{
  "norm_eps": 1e-05,
  "rope_base": 8010.0,
  "init_std_up": 0.0341,
  "lr": 0.0102,
  "lr_mult_down": 2.0,
  "warmup_steps": 200,
  "seq_len": 384
}
MLP neurons of a small language model. Each row is named by its layer, matrix (gate and up: input weights) and neuron, and shows model dimensions 0-191. Each number is 500 + 40 x the weight over its row's rms, rounded and kept within 0 to 999. Numbers have three digits each. A neuron's up and down rows have the sign that makes its largest values positive.
After each neuron's rows, "fires on" lists the tokens most often at its 100 highest values on Wikipedia text that the model never trained on.

L9.gate466:522474535493512434459549538459531453499479513512463483482470527508576466483460519521533578540461542548501511518524518487463473510500562535539520473556573477544492503473590534460477476481544486534451563444512479548470526492538567516507463436466421470456494500459483520491513490468515486515500459559479490492422567486621540512468509418462509463485366548451503543513538481593514514472503549538511489518525538430549479471546538495534516540568418482448481554515552480491502517512552532502533541472524621529505501547491480538519450419464568483578483471479517540453520470472535527485
L9.up466:480517482450480460535504407497446474515478445448513422470481496493573516480508524479576451456442521520450492449508547551510469500501537518413480487424483485505488477433490480468502503448483533571510452520499553540585459510568476522451515533489427503451588567481453498538554524461461466457420496501572456506481545533558535493449466547568498444542472508534451471507519494487494435433517482480479501511538520499481509470475471466406528497413504500524515528494487511412460456527518513538483524461464506586482494493496501572440524471558486527461593582436513539548471512492509450441
fires on: " |", ";"

L9.gate254:471491516426527465502433464472511509481512445499531424462459518546465471559496473464526460493444477509513575530517470474446541570502516505494423480505578532468520495497588470401531476539525560460547488508564514464460473489468484541544460541516452490514486544528519511468502519428449450518485517437467394537522513509485483514460549525493508542487457452488517474513545519537588532463508456494503493482503571572538490476501503437473431433535439521445585481460467519487407431531469553501530501522492525524554555477532463427432511506528566522449582530472551509441468527485510583509
L9.up254:494475451507453514455507425424431461479513471458467511440535416484497443577503502430515522538532506470462569441560516502481496511552507486511408493529526491432544482526501558543560446454484457528530511528508420503533451520418435487536449469425561461536558430581494529473481502516582519404450487480549467554542582520581443492503567477492534536506503512448496508552464542521468573556453517491538504512516528482528489547496463502503513503500489502483525449522521448498533450465521476444493498479448593570502472488455494446467533484503409513493533544492489536506517539498528497486
fires on: "=", " ="

L3.gate270:542567539467501463414525485510426453544613468527492474479550473499498564544488539523431535489514551454494507512512443521486471458555478392501504490445569505566501523435532496502462477510456595545483457504494529461518515463519485559469458498477412447518541507503538527490457570486537449612516497568572447540479445425449445559464516474526508545550534510517551534526466514476462508516468532534458487554513510496554430509559491465513495468511511463454568484533461444467481499506543429573564441535494498490471468516474476504471479485547463459436473450493519499464446512457486508513
L3.up270:524550455489537398441494500514494529520493481457476497508493448479522580547463525489429566527516483501498495494480468547481478511477483434495513450393554492527481532458529504470493410482490510579443524560488545486505478499495447558510494524524438511501519462516420530487511553508492494565498489517563482528511468476505457491470478491496503545501445460483515532516452533512492489482467537456471463566456516474456388540577454518470456549549433483440606557544543521494468520500608439498577472489507499544403483467485535526510503475575527529418476453555552450505486434441470536494
fires on: " of", " from", " to", " against", " at", " Released"

L2.gate147:491447436485538494432534553504471525576473534467480482531548517481494511477517516518533526497537450442487555426535490544470550576518519436486493431506525499467594521476423431481511436529528506570546547507488481448537444461488514489576469476551533521438528422473442566473505519494480470533544552499508457571527542480510540580511514527547517515531457540537458447558532496475530519539505545515483530518451473521478461496470457601509461467552412479433595522469501452503447451570469501519550513553569457464459513504484462450586546524522481542542507478514493519484478517506509513581
L2.up147:491583572527549461440432558427507560491553501504498463590520489566556483535512521554474556501515484492548559456544460501500464437449517529554512478563541508477486464477476469464568463480479505505534534518463453487532546428447507478485528513501496533497482476426540454443516489436493526546532490536511482567518517413549522529540551515559498461513454490468512496476482445459588474578481553548428524502539502522555530496420455599500517560476480494503428572506465537552459517505468503490544497431535516435473511560496436501511522523517475433457461526461535459430440509495533510498
fires on: " there", " There", "On", "There", " According"

L3.gate73:499517499535519509511443570489516527479475396503452548508504524495483458467426440548458465516475479497530533506474548510503521439481477538533447534479500538503563515507410537488473488402440483532519492531518486549484433520451501508549443477518491537547470494466390524513543466537498488530524531463531547439427500550523600518501485532480436539456478499553478494518470431523554547495540489511548509553475505514465477520454510527462563473546459430464628510435467471520468512539554462487501482433493495480554540414451488466537478383506490560524499450476475457455459489548436516516
L3.up73:479480486566504480501476547460565524481404463487543463494469492475568477444480471504513492513477563499490595453508488533471504476477563459473410530536457482544584438556459488558515469460456426495541526588492473499546537541502532538521479497508492533489417469495512451543532488511467532507629529533507560470461522432448526501467548476440520471509505452454472496516508483481484533519466535567528543487520492467391430506476516509454539539453459492530495512431478461514514514486489505477522515528427464502552515530568453493543561409513490490530496461490440453421497484436437573539
fires on: ";", " until"

L3.gate451:475547497494498524387521520556524482474556539501504463463518446557458456461433478448493490450490464487446486561501550474495484466460538502521485423516501478469412558448543494532544531511506517508476530434581518540464519569480485509443545455494534524497430483494549460546475503546530517468497405542508508516482483526527467538514569506526443578448504558507495432563482558483406485514511507504435509541447529468533472451508547516557582518549482489601469494612539517512507510486542409469581468496529527485505526466516472525467453500546519494530491506490527540446454548418486541509
L3.up451:491475517440528501526494508479444457476516543452515410468542481483449436469540504501499488608515408510452512519474490492476461543516579535457412515486447471487411601562467454480468531493543461506473525462547458488476519479530470518484580508545524548459494528447591503524483497472535590499464460457510525497514515512525458498513515478553561508481544581544516470517465511477450489509515511568434451565488484473568555470551484456559521480454479533517490516463474486495533476458429449459561471531507407539513511528563438533464459582504481485539479464549464463401471484513512484516
fires on: " Japanese", " Chinese", " World", "American", " Indian", " American"

L4.gate111:551522462532532490502497523555505564486496493489463437483561528491565596529494496472516509550456454429480493385540487430588458501468481440545494495415597480552444443505541448520481524458444543582468513477485482473506445555459518556476479512511467509425430518500544466507448452508512464523532509470572523487487484478516410496472522486522419504509495444485465496468484481566451423537465572514458407507520530473498469508491462545453524508504578525482500530511548483449499467449488447526458538530484442417504491489461446560462458471462549544506523476548474459488451495502522513510
L4.up111:544521524517486497527526496484480539436484518465444455536534514497576507527529472480506468588484547451510510435525478450561423515465501571550447559443528493445481452515583517533456503461570476517482560550447446466526459503538429537492493502487518512519481482507546473413468505585526506463448516472520524472477522556518549511583494493466450424505494443504467483586510509535556485515502490524427509489540556518507539543503472453487525545534547555509438506542501501455577541502488479419431539555476448483480511452492452476448511417482539585453500473525386489528529525571476504485
fires on: " made", " make", " |", " post", "–", " Pos"

L6.gate13:482443482473529521498482565443429489444502499570496488456525542547520514515593482520467501562502457500550518529518507439474523399543563495596543488480563532437514471504491526470542550524424510470456498492524473422534535518515467498534490539484554517473444509458488516517504480549587409513431513456504559356482497519463476575490458475497506534504515532434514509473450439474460490490481452510480454527468501496547545460466458518530408521456609491500445486470553521467510485494494523506544517506484506560496461527525516544556530522532480539587579451491447455506494477466514482462
L6.up13:504465483526546546508562530527512487510468473476484536530519519478539472490539526453498502453531440418467506529540471472539458499534508513460447502499527558516471445484505507533580532509480467480521458508479434485507457466519545453455477550491488405459398503544531499500516470522508471426488491506531568583507594575417524531486532485503494446473506590464503576497425481448502505519490491462593529429588499464483519578446487400548495452486502457447512544492457461518521472499553433503530463515544516487501498517402565506529498509399560530527528484490472482460537498565458462471
fires on: "r", "l", "n", "s", "-", "z"

L3.gate37:475440508504557565485467483504440518496467515505464462509468478515524482532506521467467446565433453456471496480473576508496506491494417441526537493501517482433497458539478514429449536495447524474551448518563509509536397491520505547507498484492440568500528550563514490479447440489479533517484562470570473527495518440448491485474484527507540455510514437552541507473463499521515549513587525534487421502497525483504525486553477497451525575531556587475565457564464420561501556539468460516482466497527574481503584507531510589582484446586520482533576487557448502508452489464509438484
L3.up37:490514532566537448495480522523540526523499502513447519519463444510522454533518519417502469554449516487438486524558563446608539459530520462483535590440548472447461444518473503549410463474416498499560496452529508513485444523497559562590478486556464491497541483498568523491522498570527482498519528526542471514497500569496494516521451448443484470549593479573486491485525429473462527547537556519468473561512486533509511532505477469511431531489513458541549436470504485425530486512543463481510494524538452411541545488500446555542490445551471489508570440480535543513431482539483555455
fires on: " made", " As", " make", " form", " forms"

L9.gate157:505527546497561452486430508513511483453544445461511535506531498442533364506427483533475444538529480466518511474552466453517501480533482521489534517495482570444479459533491469524532484577433444542472460531464458509489478459549541450495456517581412518504488518471512465512550586429503453513524506481467419473556470528451527536528521463479477499528543542541517506562512479536573516467507569519479523479570487507435551470532469519600459439524458468419438503467408439469474474520439485532452490508534477494494557456523507555549489474519480476533453483455514457507560477566481438510
L9.up157:466498507531507480511592498515425396487452539501518440467502472521615561522454469494530514487554478502457444504519466435525478530511524522496470485473426439566500533507566527536454536488494517495440457525463467550500479545568549422541491464466563498503501558432504486501511550498486531518507511503428466497447530542477487471579520475550560511527541489510435525489510457543579553483531495503482593484532493590453547533497588450510480472508446460448447532463511460575444499537513418530537522516551478459496498468506484459526495551486470545589454517465508512529478521499408460494
fires on: ".", " age", "-", " of"

L4.gate83:515490516493487468455459494497618453448500422466496441485534525492514457499511503456531407485484444486494451469496512543577507481508550478464387468517436396529530518526480518500481484524431524554483483461503528515531576491485491545526557476515498471562532530532480471564513506439404487582496526525563479517485475506517518478460513491474499552530470541514506410482544456542459545442515523520564449516451500489548511481559456514523453514427490472485536550521552514559467559504514503458483473571574471501513429487513468492455502517588463492568591573516534546483521420469523500494
L4.up83:522526540463551481542596513489556451500523436408597497424453468489468484532476497497529488528450432501523513489501527513543528543530584546470413411527517507562534508536522531519494532472556588519525498558474504467531459495527516565520514500528470565470478494543474430473540530499396496595509511506589486520499465483504455553508530545514503518487438505516489531491530442526449537537473521470560478446475521481550480445522443594496456484498480487493505461494546534480516489531432476474444488496597441519491460483496486440579493520524495567527567533480518487553549414521499507510
fires on: " near", " to", " at", ";", " off", " north"

L9.gate490:561450536515536467482477521467511488527590582471451581490501455511491489494507532564481509508535513506469481529582513548540495510510475537540460565523388513551534496438468481486454499485528549517508490520472558468490536537470518537487470554533433469433471539542408517536581461478538567514480500491541568489518490562442544502503458487530552487576572472464533508510527453518515452466536488523392504469484453545508495540462503467560539526483442549568547573454497464476485476492522527625495528512513515504488473449548502473568469507470459495570519468504497511576439501468591500514
L9.up490:511517488414541519524473524491482532428575508482420476506496491484462497459457527458502506535508464528523501511500458505458546529543495537570505510473531502558549475447514485419541463441463516527526577498481519480532516459479474483512535508540527436469561482412579474450471544493455487519494485500483498578505511470473379462463465532533529529544483537569498444508511431460511469512463528452521471497570508565509519456556465431533486404463443537428477458489541501592567465482544495519517507446435463497513519538493543481506458538507466567483514625517544601474510488526466480461
fires on: " with", " to", " of", " against", "=", " as"

L7.gate205:445511443490495526543537526540493497455492489513546474499499571520522551474484546563512505465451452514418483518540534520567558497411488549438492548494419451499468484520495546466445517522473563489529514518465496498503438566496420545447425558493517482469451492532527454545558490468577503508491505481538535562457528459482525548528558573454455490476488441476431487551457492469466483523483544443540458471457558496491555451569513500449568476455514580447532455484457555501470497450509538501485473530484614504481477466518481550476511455496594496489544473417420477561512465472516505497
L7.up205:548583414482547527549441465568484506487530512496517525543519531449446481466476547478488503489513519494460466532475460529553467452429550535469498458577507521605438538455541542551498501472522468553518455491517540485385500452508496503443424483536463534505556484494551529548476488467495554474516440464552519497511459567459515500530498455491455523509469473522480546583602572498470506507524565480472458479494505446529522494561464474506515449478505478491506524548440528506460491572443479538437485497532478468497414491458448521500489425494489506540431507603559467462477472535467464581
fires on: " \"", "\"", "'", "mer"

L9.gate344:472505504437464461515433530474526527511512550606521493456487559560477444552411499504488529493412475486477462415468503515496437518522559574475495476534447529444545473425510538469510456493544551534514477536516482504463463496508442498489524415445459407468445521435542491506555498459556491437488570490489491583536490475513519485542499559457544493542552532526474503464501411420506533464444505468477434490511446562489570471548488518508517542435502503445482471451528538504504450565484516519537490480459557548453532484537462540513577552483534510503470519486465518503511462476509597535
L9.up344:440494424452495497490502498483582487517545501519488478539548520554445504577525586527575501558478523540529524464481514439472488550557554466489520473484494602564538525430495531478491487487501464540397502590485489440513552600485461513468434483452502487503524507470548497444532560503549526505491509470529497498514537476567512449481440429461499537408500514471451541490523457537490550450481478562458439458512466534473516509545527508478480472458531588450532501449518500494507440463501515567483422490431477490479493485513591487410501551479573542536477504538456520555501515511511546494
fires on: " =", " such", "ula"

L6.gate25:561570443514533608528494488460411480483525506468531508535546559507555558503543526495514519546549514475552451492534535509488524479523534503542498456464537437419480577518476506509497520529511502430453432510510503487543491543535404508532491538450450515517561442492489539575504499521491471570480473425474470462516521529454505490507442432585509524450521543490520480479481396490523483435475493588477480471514452528479438498462586495558492480501505543544447530453471532444524589509483516516500502468533442593473520507472468520515525500518504404491527557572584480447483488508515476500
L6.up25:496483478464567582508454449539429531524444499511414484492527525430570502487490508528523469461512507505514475487549474492466531471506485572475416468471544477415532566488519541556551499492512514517495460513503506493554468517528415581530428502509499515562432474564527545608504513481499498529458452484506525494555524482434456491448490498510519474508568529476524514513440494558503501400431494550460555492481503528488530524501504475505512475499447503488458436499520563513473470492480554482413485452592428604459538487423461517502467539463550498567497525534525578444504523536448520466
fires on: "r", " |", "n", "c"

L12.gate40:514531521458495497511480505491487554526587501487539543496511478540498490583521433475494495499523464548515523457549491426529572547473484465551517488468417491443473489508485455488443609458506526536481510474490510600520382517510555510518530574500518537490492421526517492493486457450490530538538423560502433562517564479505435559472536494497505512503566520461450473494549576533534488494519453397506469529477503521596469405512539512578535487473497523512529482519532519502499461524514418523495573461471448459522594470568488524517502495480530488507431533488477490498508531434500433468
L12.up40:445552449418477615494503554550524544451472490497500488519519519459403514479533469501444523460506502491470549499486463618459431517466468509496520523487495481501428520520567507509503419527499576552563456431498523529514448548478577501514537547513426424478472439490478526520491483501493418523547537569497556480498478515500454513553574563469501448518482466497528475521432446483558467559491455522557482504486445445481447496535471525496494535393510544489445493537465558457501474509450440475571494569453456452530490474533506514478465491487499467424521490479505464450494506492467465472
fires on: " |", "|", "-", " che", " co", " comp"

L9.gate472:485541476483477508517463530522455600481481504564476454447504533486541547534564445418429497474550476541498456507563409485491489450496492528528449520512493461555444539518518420535565485482519487475461501444482490428457449465513549482500533430551462482578456508454513521546528472457538541530461561482471531519387525495522522507495521496488461503574527482499547449554524520531452497516496512442446505526491529464482516539545449498504597581574457562519502547551517485464455512475495508577480557469524498496471466456543454529479494424485542428441567505427503532480506444448520459512
L9.up472:483529506466479470467479444486415512422472463530478507521527553517590522497546514564476543501558487538522478490464545437506489565525454556488487468508593429581420480506514472478526489488504543460498567515454496472496541454477544510437514516477461522463518514515534517554534528488528458524425448529567530476462497475457418547465551636498439503456505443540511477504452502521459441487455484437447480528493512534491472472475445457483520489587538520484488473484461475534461459508421595476518508525514460606476479520484453532445469512507489465500507574486548474564477502472470413491
fires on: " –", " |", "|", " from", " first", " votes"

L12.gate213:454540403480529507555537522538465500583499454532525521394490534524455527518535588432432446502483449495547466553567498497488443536494514518550493483464445588522438526426485507543559535454486499492514466519534464533490524470462540515503514524480506484494499534453476516541501503526479438483510545461552474523445508504549447524480569525473479443580501403444505496569467498525520425548503525500448457470507546509503535491475494558490495464546499503446516544437498508484512552442555511491468541549483522452505446505557464577496545429548496606514475510532512477420427460430507476479
L12.up213:531527478532507417460540467461551482543493530511452525581465399468473441534541543397521467524528477547446473505476526474501447417475519488522413481528506490576513451505482529433512491508554512583507510453498531524487493484570506524444513513392480450511459543519505512501467578490552511503534540413524541499492474501513463427465492441453571466458540526436462535537528546489543485594390546498551516485489480495545455405491525442481483526462504464476514518470553501469433506468504481474450533481534406474501504518480514503541526481509490538492504502444496458552500482434447510479
fires on: " to", " man", " er"

L9.gate479:511496508491555447450477492494441508487499439464470517436502517512539510457355523506559478550395528527535510555550511518482515467549510459493505502499487487454488531532557511531378502495503523414550506522472484452445564573529458460514525490495576504486474496498476493428460512490502488505618446472485476577502481442502419521509459455547517537492524423497508460544494575529497463542469439435473500546573476534486469499477499468510492520545531425526582435462495488503520476530505501527465487503528544512542482497440537464466438462421481594472570483499520527545487524508466505530
L9.up479:502487541508486443513461475446481472483496426528509441455453465525536487485534498499460531499457473570500546417504520502480536593537429501495555456550583503487447491496515534517573446514432507513498504450541503571500538550508443467480482454558432503518446442571507467474426492538487524550512471489553445518560478478487482525446522435493557518474427498437510485564444552491565471536567464535476548496522569510532546548475573517491491494503516542500407554462525430551475455512457489513484502491532544487449467533517473460422387461473465478488501508469521433532574542511527480485
fires on: "=", " =", "ept"

L6.gate247:497498506438485466411478498474467560590497461540507373464483530477527552467539428503529533538438417479549552459471503499530564501548497492556484546500549497492532479519530500467460520568469497457503435505522483488545461550495454485515554499402497515470531486478438548541436478450554544497509484506567544482538540470495430510476500459496508469503553498413460417578586507515450470504503502458452554469467491459485502530529432475544535503479450532489524438446536506489521459529457536593501494465473499524492499541573438520510509515503520488460516519533461451511533441573542582545
L6.up247:520470424480500499522532487529488475508518438465501463425448572464498454516539490516487535531518518491498451558483566509492504560558488429424534527529559486462495458467449456524537501562513536420470480492488483481510535500514461522471475496482490471497513515515469457603514480516560513555507490452497551542474530543443439459511477488424601507482506480521605452515512457527499453423449565521503491580497447538517535452424468479575556534488541426498498515498478476500549514530483500518523587390554550551486457468485468485494502475400525508552550486467491548469569530468433540501
fires on: "r", "ss", "p", "l", "n"

L10.gate202:530455445486464556533473532507444509492562489419523490475496453438543451524436522518461490480517522528504574519495504455530510575496427478485536538571540511462519526482509465515486527436554471511398437489472536514504463508455519501524443541511532504460536556451497542458466439551519469527533537524516504497534512447428496547455446526458442505515484536506551525582473516537529483503545461447579502610472551481482456486558469557457483505439451529420480573476576509566504481534496437498542516519562552511475556446468437515528540461498552456463527444534469534453446465460485537445
L10.up202:485541477500448441525454497487532522416494551513536474458512538566555497491492487522546467394508465427497555450449512481472490532505542469458459461528469455542548428409528528573472427497460536521480509525498503502484458544482506534547444540481428483537546408504586453482510503440517475548526511553467498494446487486479508535497522547439447472466493476455467426509485554449542532462468514484461508532475468494553403520465481480493472559442518542552561568488426483442499407519510506544504491538515450535509446565468435483503484440471474559523513476420454511446522465499510529537
fires on: " |"

L9.gate414:522546478491563533483445570507468523472521500504528520389484480567516518514540580536529423535458445538525547435431471519508506488513523488495510482530488576443535470454523511454534557509468548426506545507489503477493537597480466568506463528542500438492503616485449444568490530497505514550501526449516510516468506469457523480560435505495533514468426449513477517490510482483558600537461445413539443508500505473518495554615550519558563516507476544561565474454488525579479490471543518488505559491496448501458519533442460502487470540464469509498494474456438505525529544519509524462
L9.up414:462544501509511504505478482456547519539567527540427435537466513485491541496489507445503474496494509509474573443470555451517502531493498493590466509553515486555517440438530470445521432480484511488496546555516518499454495435501505472529412480460518547483445564497583481432413501508538484502525461460527441465525441529544484456496506520499533516570512539513541553513491474459535479469522466459508411475463557524491521460563558565529467395530517433436492518476550430501484507556544518509490488545434446481591460550493550496448502501488470547500500446612534510535511468418469546547
fires on: " =", "="

L2.gate346:447545500527472455512485475556491492536485499402502541490461431458505485528537533470507520459512526441530524553420494454487474489527523456522538552471486510454513490454478510470468498556503414516506529502517511511552428600494496570564506511574567452468495525403498516563517453486458529462502478521511597476533525481504510514440471570432538457465543542454518522491545435434538473455507480499433443475439542502428531450532509485507525525581500530502519506525488511464490478412458449516499462579516524497515488452507518600582523534505459520463519462517460532487485500561614539521
L2.up346:486470485517514495562481504567534493440577465482526487478410529502523457579502550427506492510459493463459565509510455507502546527526447513506425497560502451527430513543506478506492539460514514499564504493512537508405468431457600547439461550539413501440459467467537495506555480430471551517456493483538449512507534526559459464480431496482499503482605533528516532469466508520388491469520538522461461549503473537511479493520483463449482467515586477516529492562522453521478543509475429496503483533503547462493565517538502547537504406519525492563420591509501513477471474438522535523
fires on: " made", " set", " killed", " make", " caused"

L2.gate136:471516553516486464551527538500535551516458518433487455458585571546464482447500522478467491508449500482478567486541498502478451502530491553485473522526472447530436574519552400504523508465476453535423515463539552503548509569517488483490527513431517509561476493538560534473508451478506506477475478413461523524515521469589427521507468563558423493475535489519513512502461595467479485482467531419502486496481428500496495547548494531505480511573481461544521525547534523581507499473522461493543470574488490470424441493540467496405484488559466458630471510497484429529478518457499562478
L2.up136:465546526562440479475527482483450483536549522518514485416512493430511540459515487463501455490409516490460539442444517520529490555520472538502500460574398510543400525471492417545500462484485453556526522561534489487592487512483456511510465491441553499550551485553525554499543434456518535449501484466509481521522506523508439534590508500488512522498462478487481566520516565494465503507504558514453490513487490490476469520546450520488523563538506457555466485608515556514467525484560436447530484500513475528472470459525427495480486439565502466597454521464477480487516624424476536465
fires on: " United", " American", " of", "American", "\n\n"

L3.gate23:538579496453495464521529492516482504480537432515503531450525512420463553518482515525519535480513472529463465519507485497462468456521508485429517509425447495494467594571564438481537506430514538512473500538490554491559482453483541509531529497549464460524498579437505450546493536509515486489512481568569563476533460436519479512438587497475464507466518488463513454548459514512454443504500577479496535533435499473487533509525448383471480541575498561544502505546505519537495572459478490509535565546530458490497479580480503493449458504538499589476574538407555495429464544487457421483
L3.up23:464494514530520431542471503527464429426496471486557507535574476488478509568454501536475558469526471526519473562415497498469498544559507515496475529482525561467429518505515502509587504444562453566444520507483515471485490466393491499477589513457438534473533538444514504457509503552522502526455505525532487478440474471492459476557497432494421504534494482509546453566478489489417472509492583525481544467440478486414518518480456392514518518478549493506501449494513438556489533532570470495521506493522404517525500567530479496464484445536482554475469524470469559471476479568451540401
fires on: " of", " Stra", " from", " once", " p", " Women"

L9.gate91:522480435460527505460494457536498497464509556543503516525517533474463439548467494496477558542406470521546511489436547526475456493486473440468461462513518567474527507484557460498526503436452539544538495599490541480491529551520497496518584460433546487551481510434503539540553507486505520471490509512477520482439519545538515462450456530517485404490528461472518474544443538438522438568526590502540492459566525551498513521512563476494520445567517532561442503456584477520470521462628508466483489602553475480507446458498409518544567456526448527512529489461518513442468506518515530506
L9.up91:511515439477543436486545447519449434522467486468439455439469577525468529542472470440469451486536547553551522496452457525527516524561436449480400519596489525570490518543514478496491533529510543548471517495435554507438500504526474505505540498434445502473506544526528527526532490514486507467575493539504516477506525477514509550494498436454462524524480527394498513453535566486485473511513454533468462464576479459471497461466536475443526586499522525485551539466527456513510499477486519536573478532534499526563458541528530521458440461540476523616523533490384512431431496483499423549
fires on: " not", " to", "t", " never", "ly"

L4.gate409:477477442525527457480432572458414473540478461539478488468503566517432566522499444567508507503513442535529494433508478462565517492541497456519428555537511566479467501507511461492471508510478492502476426548530534436534496500450517463510453392521487452495479480513547570532473509427467480520457516492507433515491508538469493485471506510497489442544489446519567547560456537533529555457491500540408506578436482462531517472490490407479448524464453580513418518522462517521447511498476458522492444574454461487524543509521556512433525478565417544508554559526490504525493523507573558480
L4.up409:468518407496542482498513506410463589527474501499551515473341445460477543512547470529493468508457437529502528448467427536484543555469444495522436487489476528450506530576448461486456427494538494479507551533465472500454529498463483485475494459493479540530503446561505482469505497560502469501472433527486511552509523515512547528523520516460430447448495426465480477517476539456512551477457477492441430532505443529508511482473519493559511533471447555512530490438452498601484501499444512457551494531441470479437572508513502543444537502442454514510539481488520516519512553577611469457
fires on: ".", " =", "=", " Notes"

L12.gate320:467511447535530486490538496541501468563507527462525525497463447549546489534549530537431445484458425555531519512518512512433436546469470416461488505537468470474518432454552593468548526513504536491486473546417516464492528477531560543497517488410472477486511559420495527528544462477482545462543474496489549526434487460587515518424560521499498485445458437482533484475493522531487579531459490538491496530557505534501461564573417449537501465543459491471480494530518465493375490528545552404528559502486480464534446528524468548512461478520515541478473502512511550464484456426462449516
L12.up320:546512512585558548509491544581484463494453537463519438518549416538522421504522546456480458486488530540541524450461452539556480485473486470456421534530577523481498480511503514472502559502495489532504464468486549509533513505498468490553450518490524502454503528504527514439504575427550468476486457417500553569453474487570493563534548465520433498473441442450506497450503493517504498572473501467447549545503567574499447459497504489479525462514503560456481536534448505525433447509454473537470542538520520426518555521444509476465487484394558517564482535459446529444506511469553477604
fires on: " to", " would", " will", " could", " can", "t"

L7.gate352:488496424471438538575512487526497540522479560442514553566486481470587510537494526592466568544478464576460458508564454502563470422506521468464540498496456464446513529506579544526449570561516589459488510528452421495482494487471482493481460532456425508470500477473354529454509482529578493487548474542470564441562587532528514469498568498496485485496550501507498534448492520482494490510476545502498455512521512505491504494516483469477532546525475453550547511448525478467441554531501466486465467475472527500564451555471529477506535404459487536532484544454495429480490549546509495518
L7.up352:413563494486512479485478472516502474474530486474561459524509466510449470488505461528506501474490456436481517494482517498438481539496567502485490484492407393518464476466464524569465522516463490579442522534519550441483588458436519510445513539528525488473574486529500500511544509572505407506487505520490573549449523528501476511539500520597532493472479530489444511527548512461462445568484569549468536449481588450495435524462406438486545518475498579481490548519499534541430452541464461536383470495482461503483572504529489475502468473524557486459478549535533508534563447486524540534
fires on: "'", " \"", "’", "ve", "ose", "za"

L2.gate173:536503580526483540431500531539415486470423512555523479487495513557480505556415505503490503440464470519451511486571541483487506549461459420496478580523558511411491571437532524469522461554430466538497494472520537481491456503546482503536479472477493534502542498533491463469447520499491475500485443501446460530446522468503462509432431461508501468472533534501520515427462551479475622455586473508540516460565484516464467472564524470487490557513470464492596558514425508465489500528540492526501490538468442538465567514479503473436570478501518516493536459511476589520477558516569555430
L2.up173:520493500587488551560510501529483526519456496464516527514516452472420535526522419548490504502563532477463488455462489459554465497474434434517470440548475575478425552513401466515489506503489519433448508559550468465465478510518478566498500507496499527476556461548526529446440548461499440510483464455500497517427568468466415552506542451459521405461451455448551475482451540504406566461525450472570465476480577518423494514508429544509529517508490515450571498507446523478504431487517490450551504539551476440510522499543444514458534525506509502487551565506480569543506514483504497515
fires on: " f", " =", " v", " kg", " leg"

L6.gate119:494488456524471516444501463517496457498545534447564511493535483479556426478492432491560517538503510479464547524441545457521499452415488500525557496510520516442520447542574475475483502405459471542421426533539496526473460530519570583463503464527501543540554620461408573544563460470520535552536525483597442508498476567516478489476518451513525540525553561508396503507511449500494506482462483493500447486466457506504499453555469449485540465462511446485499525426496496552487495512560523454504493490483493464497428550515502508459487434537467547512563544470475486534527439562511475530
L6.up119:408553509551529477434582510534531524532500535503565488517525416460548551459506543539549533477528519475503547487427463515509511443422435515466480465570436584541540509528564543480466530519541465470453466503519486513414531439494557518537516531537598593515425483507540501534535436577518457506465501452472546535485516510451470546551495542482522540449551439546461446492508499506515566552421505535512457502466487515497476483495444521441463464505424517402514487424529523516544535531469468487497462515530421473499495511490507427492530520439509476522521492484521486533478460484532518511
fires on: "-", ";", "foot"

L9.gate288:479488586519502599450506498444457471504499531414496504455464483522430487488547483548521447561491517526558550562452552582474465529448443512514482478546489452491463510416499539560466492502533472464487504415450500519459477464527530495507425468536422500506472477438504564467407516543488505518501505495528518470523434491554505509413465473502446487521462512599431473517471449518443461479487472440457542491496449565503476467520427522562524541561487506492500501520447552445478417553549462467466511494522532469469473457434489513496509570486476494520557581464514542467446494501444493511
L9.up288:504540495515473463482461551487445497506481493541533548465469435476552523442475534502540478510476578512482518429532473488525536572539412522481462525493475522523465510531488508488444478520472498572450589477531510517512408469534562494524462446495442501518492433533508468527422531425540502462464512498488530495509480487569493527555459569458475492526498511431535394551455523444531425447536529523467565528456480562579593450533509523555430558464524495450500560554531521520476493538478431469498483532523540513464513497482482400517435482461482518497493483488468485467421579567474486498
fires on: " |", "|"